config.toml
n_layer = 14
d_model = 320
n_head = 8
n_kv_head = 8
head_dim = 64
d_mlp = 1280
vocab_size = 4096
activation = "tanh_gelu"
norm = "layernorm"
norm_place = "pre"
norm_eps = 1e-05
positions = "learned"
qk_norm = false
attn_scale = 0.125
bias = "all"
tie_embeddings = true
parallel_block = false
init = "normal"
init_std_qkv = 0.0251
init_std_o = 0.0
init_std_up = 0.0251
init_std_down = 0.0
optimizer = "muon_variant"
lr = 0.00211
lr_mult_qkv = 0.4
lr_mult_o = 4.0
beta1 = 0.95
lr_head = 0.0135
grad_clip = 1.0
warmup_steps = 200
schedule = "wsd"
decay_fraction = 1.0
decay_shape = "linear"
final_lr_fraction = 0.05
batch_tokens = 131072
seq_len = 512
doc_mask = true
train_tokens = 857800000
steps = 6545
dataset = "wikipedia_en"
MLP neurons of a small language model. Each row is named by its layer, matrix (up: input weights; down: output weights) and neuron, and shows model dimensions 48-175. Each number is 128 + 24 x the weight over its row's rms, rounded and kept within 0 to 255. Numbers have three digits each.
After each neuron's rows, "fires on" lists the tokens most often at its 100 highest values on Wikipedia text that the model never trained on.

L9.up530:147125144108161114161095104155137126075114201120134099088180130101144128148123105105128105135150123138156138143132177146140140108121137157144131196127143127122177107143112073116156091158142142109101136142103147127158157160135137086134127097158125146155076146092150136142158113088111159132126119104147147146163148139120119101122091147112120110148146140171124172110139121125103143099147
L9.down530:078140124167152108153111141151112123155152130125130129146150114170142135132151141106138145095154109130136142122100116105120195074111105139117147123096137153135162147152162131137153126148112137124162172128117126172101126109165150181109142123174114116121151118105151118115062164166125153165170111127097145121152179145151133156106133127106097124103154153134074136098143139136112130117149
fires on: " L", ", L", "L"

L7.up447:094135155120151122117133109096166150132125150112102126081126136140132081168133137127165079132095087137114120170122134128126093138097130148115159112121174101111142140149113086102149135117121105110148150137137134128129138149100144110085140123130125125123145139145153133140160133114098141080083145123101115133129173144094121116149130114119137126136095145094163128133169122135124141163077
L7.down447:148178158127096152167140099177179151085155102160142147070111097124171108128123177121114114133099141141138145130130126155072090136121131116162149102138112099094139134107099078076153161158108142124102149118085144111125152123120125117141118122086181101102125147155137128124169124128134133119146120100161099145141137154162085108127118111112129142155154143127122152125147169149146160137153
fires on: " it", "ion", " It", "ear", " him"

L3.up640:124141128095143096106105114125121122175116095155138124113128147136119139078113129137166155198121135078107102144135096151170148134104132120110107110121092112111137127156104140129104129135130122101115117111118132169095112068137128115138125116150120144108143149093140109128143150161135098096118125134117123169078109138144153125111103133109122123097133127155121129137166121133165101111150
L3.down640:163075135125135131139092090072086146119168103130141087138089186077110162119134112174141142169115120109115124144088110108132115160103104174129124099138149138147163116128109133156101135146170121154129131099167129121116102140119109110125077157086096143110133087122109133085111163114143107130138122104121144143105080149095099137103151121139119108107129137104131143140092127092146115136175
fires on: " sc", "'", " his", "sc", " their", "’"

L7.up525:154107136101161092107138162095144139127137130157111148149148148120149147104149138078130138112075128125090179110072058158159098103164166118134130095062123144168176134094143102100122096146124120142119132122085111141158101136141175136116127118094121130119141107148114144116134154174137110119140123134119131135104136191105113165096100114145111175134140103131119114113134131148106087137115
L7.down525:095160128153101114127137088108125111122109103090135134114119126099121078166097156154132143203164155133138127136141146141112092137105134127124140194114120101134109182139168124132129122131150161139102169134112126134163109125096119130108152127106153143104126191128136140073124118181129108126132108135152138112139108133123106175122126123177114128131136132129106135118091104149132125078105
fires on: "id", "ely", "ible", "ly", "c"

L7.up1252:142118091139141145165167083082137129146157143111130130098108098147120156162121174132143132142128118119117141114090108138068108143124120127136115144146116130131115129110107104134136133089125137161172151119127098165119125174124167087090133130057094150121078147163136136129119170085161112158105145125109099072148120127145149110185092148091100114136122119102130103156114097071105112097132
L7.down1252:106151159170096085111145108142137119115128127132170111155145100099091157120117086125109119164068162132099103096105076149120094142142114128148126090155143071135120138117119150150145128167156131150119117120119086126164104127137146139155112144115130136156109125153132119139149113125123162133171171152135132082095116126063157104140116152157120137121103140139129073155170121076155135125153
fires on: " m", "ot", "ots", " Mar", " is", "ap"

L8.up592:099122148139167136090151103135119186148171135120123166127112153153160098125108117109112068088116085123142151146146123139088143100125148139133096146113139118101162105114093134123151141139167091147140170106162145123123137123159109105125100153094095099120121128110139142167196078100105064125131148169134117116093131124104132153127129129129130134119122155144147160147092134112200137115124
L8.down592:115091146111092147073107150105140138100117124134173146113145129143160133170131101124101113145141136129094173118119122112127133168149102116086126107139163111126130179136096090116091102161105143127163152112110128156114153127132093111165157138121128085126094148086145157104113119113115162123116128119154123189130172106129068143135124109083145126153146120098151097143091175161080088114143
fires on: " c", " |  | C", " Mor", " Commission"

L7.up619:139136113100150087135151111132071165137131088144142068097145145122165132169109134116115118143109127134104107149074142155106106129128093131165091119134178136113133123136102106102123110147125087107107124139157149131090137139128134131139101107132103138057149152133103131144124153107151098068108115172119179165129109100122172104105140122108158109156127125131131145138128110096169175071116
L7.down619:090102128103123102151140120135168150132127099106140123150112125143168122079094132147166101131162100138154121063108173121114122115129149121099158135181155155110136096087112084138125106128110114116116129157133094167134155088099153130139096116078125125161141155182116143149165101091124128147092158112092166115125120118134115150146137130141096130166083125110106098139161099133120135125129
fires on: "ion", "ure", "or", "ity", "ov"

L4.up1167:155166187123149143132167097135119150148121143082118086114137144118160142150151100155161157084112121138126120127104105137166140140140120134121142138128087113106128084088151140196104121087120142127125158143116155143126141072104128108107104145087167158119127137148159122093120123129125090143109110135082125145122138148144130128174092118125123144117119141136176138108141145112108138156123
L4.down1167:161130142159115142159095099109087194110142119123157087100123124110098094117157111140129109104136099123109114142154158084167126126129098123089119111147169184132083145140135081130136146138128131134099118140180171097170154129096152140108088144168141089139113107160125107187109106122143149101183162128094155129118115136130130121104093119120150118124102111146147130132129126144148105126135
fires on: "h", "ks", " Kh", " Ram", "im", "am"

L7.up888:105137127109148161127116148158168157127174125123150114088162161155099124113101132079105097102163122147117107143163104087161183106154148171135107119124130134161108103151123129110131109127122155135095093120172105132129113153151163161090127163143166098122127148113130094152154170141160103122145147158135120132146165128101129078098154120125122095125100112125175105147150101132157154107118
L7.down888:146192146111131110136153127138120119119144145153133168166115089106120113127150097133113123121167111121131107098118117065101088109155133094095103096156137144179132124125096129141132094088106115099155102132164114142181118150120106110171110149162162182123188125140117108091119112154114100144174098153082098094134135146114074151119114111150162125113137136110151112109121098131128103108117
fires on: "ing", "s", " work", "ings", " works", "ood"

L11.up464:131098078128125087178093121142132151130142136113088127118171094131134149111125121114105139087132104112155133120134134135105134122112124148133142135097122143126109117159141088122134087136156133077105163143152126143134154137137136097073144119146122141163117121101125136120128119138143144105100163173153188158119112146149138144105096129080130082098166149124134155119098151154186131113147
L11.down464:120120154151146131146100119177141138129122132137114109119138112104124128083158140177159167143144141135135130128073152149109134092123137155132132111075134170159125101127116150176166127164089123070063131128134136112136163120159128158140151076145139119134099162100107158159112124099107128117157134085119113164131156107172183104118115147136102142120157137112126143157121094120085121114130
fires on: " l", " L", "L"

L3.up959:128167110081141108114132115108156129155134144145133167117093150157129146135072159110123139122120136137089167171139114205098134146156138151183139107109127075148138099133154111144128136131139136102094156147160139117158143155111174143125119121116136114109061123140072086137120125175101138134122112149110171103119163139127114106115171106122146140116174089124164128112098121104114108085152
L3.down959:133159121136142113094127106109120115146149148074120128159064133071146123088091181139116149136151107134114158151127156140134135170144165148103151087131104090109171157160155120101126128122168145130167116141145146131129138144132111107137118153121112131132136117137117139075098131131137093090124105159142141113107078158053106091127123158147091104109069119119083132120109120100162181137180
fires on: "c", " dis", "sc"

L8.up69:080114166148119126164111143143117107118141122110102151105152129111145125124106076133141136083179112137149165096124127156138133161161098152124109118152143180129108102138114126100128123135160136098097127121134133090090120117093120100130098123154157139095138138174130154128176139092175158138145080134099157140144105133125134119109128131106132147097143129118150147145154147094135137138139
L8.down69:182109141118161162080143102116161122142134133155135140097090108128135146150158111157147143086116189120122149143129110180079062159116138127113134132098114125144153126116093104111123127110084139135162107122143080100113141125149127166137104141127129136104116102108142124124118150156138190133150163137129131119107103161161102101153143098118103113111137126117079131091115154187139137124091
fires on: "av", "m", "gr", "um", "ap"

L7.up1013:153121137138142139161138110144151079153146150156128113126131115139130204147138081137106128107121140085130112112134109129138145166181122109097126129127100134118126121157139141145081125138107096111150142125145084087107138114124137119116134142158104104116091143140130157090121127138140179155070110166122140139165145096114095146154153149138128138146150112140114134125139140110104105110149
L7.down1013:133175138143164149145110137138143156140101120089082131197138111147163100113143157125163169129128157092130168087103112170142108097125083097121083102147129180075096127109111196133118135113126108151140089164168142134139110143082147138113121145116129124096110141138144163189181131121140127147102102114131119120099152134094145163143160137097136147101175158119153093147138121141159073111097
fires on: " Car", " Ag", "al", "ag", " Bar"

L3.up142:152097116118095126145135111112129168105118111146139179125134131084109098159144088142125126085122133146136116137116138148133122166149136126148130144126137091113112135153115122159103099123120142104161125119112146132134140078134112122099107102116172135125118127136114142167141138111070123120114123168108103180122161163150102152118136105126201094090143134157144137079118154147083121147125
L3.down142:109173146128114151146128098156124144107145157152124160101166096151161129105124109129130083059142160113106168147132110101083117112123123149123067105095103145098116148125144136153150101110104128130120128128174142153158181084097096152120109123120126112148130122114134152162089133141121074142143100129097151149081147146135114114137138141123148141108131101120103079124135166117100156133100
fires on: "um", "em", "im", "am"

L3.up222:117102126143123087116150073078134095106085136141114152181119159159155164127133144095136110170169141158128099153108125117144132139121128101071126142142076130095132102104167104165066116115090119135128145110114139142149143125140131115102116131167152117115145103121110094136160158137120155128145153127131125123088095063170136134151115117148128061124130137129098099121140090119126118130174
L3.down222:121141132111100131106133150103115078116141159144141145123155138092111111143130135141142143129152177134138122149096146128105131121102131104174097116106142129119143120149164112111129133114176088116155173179069097104136130139118108161139155115097179123095136139112085136120111100123118131129170148127187157133120143122125163101134111124129079128159172160139094115146127134101117085136111
fires on: "ut", "ore", "ro", "l", "ide", "ie"

L11.up60:097121138132139100170073134154099168111170201124143110095149111142163104134106106078138136122134127173114141161135126135163138156116122154111129118109147100138136097115109152090141155152114122118119173159056111157134137155127123140130116142127131118162129171113159107134160111072131122134139114132106114141152083146110121134103138084115121112150133110120099145115144133110115125100114
L11.down60:107105145123133154124134145210169108137118122087103148137064126144153130103141089124104127152149118135124146125103140099108160078054130114115144131146118133133126134108181143136159137136127118134119162158095138150154166112130139132146136124162084128162175106141173189109121150112104118153216110117103147151109138167121114141137138103091102071109130132125109097087123153144134120147114
fires on: "r", " L", "an", "in"

L3.up734:128096137120097079123137105105076113107103121104140100104153122136147164153165140126143132128161110132144134143112160138174110123122101130100118138107138143124114148128137116136114092138167083142101139151140208146085155086151132158112138095083127090136133080143115119156152147115147116113151193122149167106130081156137162089113158108124152144141166167112149104186141118077169121116116
L3.down734:142156121163077164124167096132206116159125145112130126088069112166080152108093135142174123159092127147120153108137120136133138187122141142133091133124114119117140142111133124150107142116098146072122103071140147100156096147110088144082090113093131130148150122108129155118134097124145098137112105106109110105116132130141121182121126106135195102144109136116094104139155107139152096140124
fires on: "ure", "ion", "ict", "or", "se", "ations"

L7.up5:167100100093160108165088131170117149156145096116144122110115122075118131115181088143099131083122107165149146159144153136145110153142122173119079141157134151046113065109155120121111115120165129133145148120058177154130170092109108105125126148143105134112092124138128128156143125131128109164138154117126141151107142102143111151139128137130089108121113161144131136083112120125143107111142
L7.down5:169125140140097109129132094054125127081090105147130151110131070128124210144114139124128120081120103135069121178131122127149130122143143161145134082102148122134128149141142128093139141114168138117093139131125121134136137122141137137124114146107118139121121130108081135164112132097116138163145147130083112119124103082102153127171129147146139130131150097119143134158094123161110175160060
fires on: "om", " im", "am", "h", "em"

L3.up861:110133129054137134159147142131127132131150123146154166145144098172169146152143118109154174115127143151112156125158140110159150060117080114149116107144110154175090128129146109163099167128126136096119121182123104106119098112161106151122116135095113110111096113151140118109118106131116126125107129135135140145169140127095178075157205125088134165189128112136155126142134113135136098070138
L3.down861:153101147077120144090114129101115116139144145145128120119102140163136101148144134190122090112103122174153126153151093136095131131140123137089124132126108081132097161137106159154136119147159137112149136124162135167132128132152153129098176090174155119157148113143138139160084147141093143140113087123157124140079088107104112141125147138130163131141131116138129147119081150131091154126101
fires on: "v", "und", "im", "ri", "ing"

L3.up704:113134108119164152140142119148137132146113138096163122144165169139146136134163116128093125131142126141138114139122131124138103109092091150115124120079112171095165138143118141153125127113106098116108167106117129149160144182097133087142149111109113120120095080137154123172109097166104140099173139189131136169086146112138117109107100115135138107118146122148158136119156110091166117150087
L3.down704:143112168115124131132151155130138115130113170149100109139106161129139146130081113133136146164135131147113116112145131140126137161164114175122155164153145112130132157100112115127150121100133138153150127102137116100153131113137153192183094171160103131128164113114123109106103137183104116157089163089126102120116153110095139161082164157151149110130155129124124106119115165140118089146113
fires on: "o", "i", "y"

L4.up412:117095121130162101137161138146135099133104155113131158088146126131130139093131108139106086129123136112159141182099115141119120138134131152164094169107115136118098121120107124130174100072095139133109146107152138138193155131127096134100167125111173126099130117173151120169164129147139122117101112117140059145082150158110139116132152131162096103106117179118143107146105157171179152112128
L4.down412:104149145104085117138129102147154152133125135128119078095135110116108149115158123112083138136087158163138127201147095071104122061126113116147134095099159172091125094139146106121126114117130140142097098124139145145098122102116121124139111122123164097132129131097146104180049108093136125163113145117117100173116114129179134136128121141135170149132163175116135099115131130104107142116155
fires on: "em", " prom", "rom", "im", "M", " dem"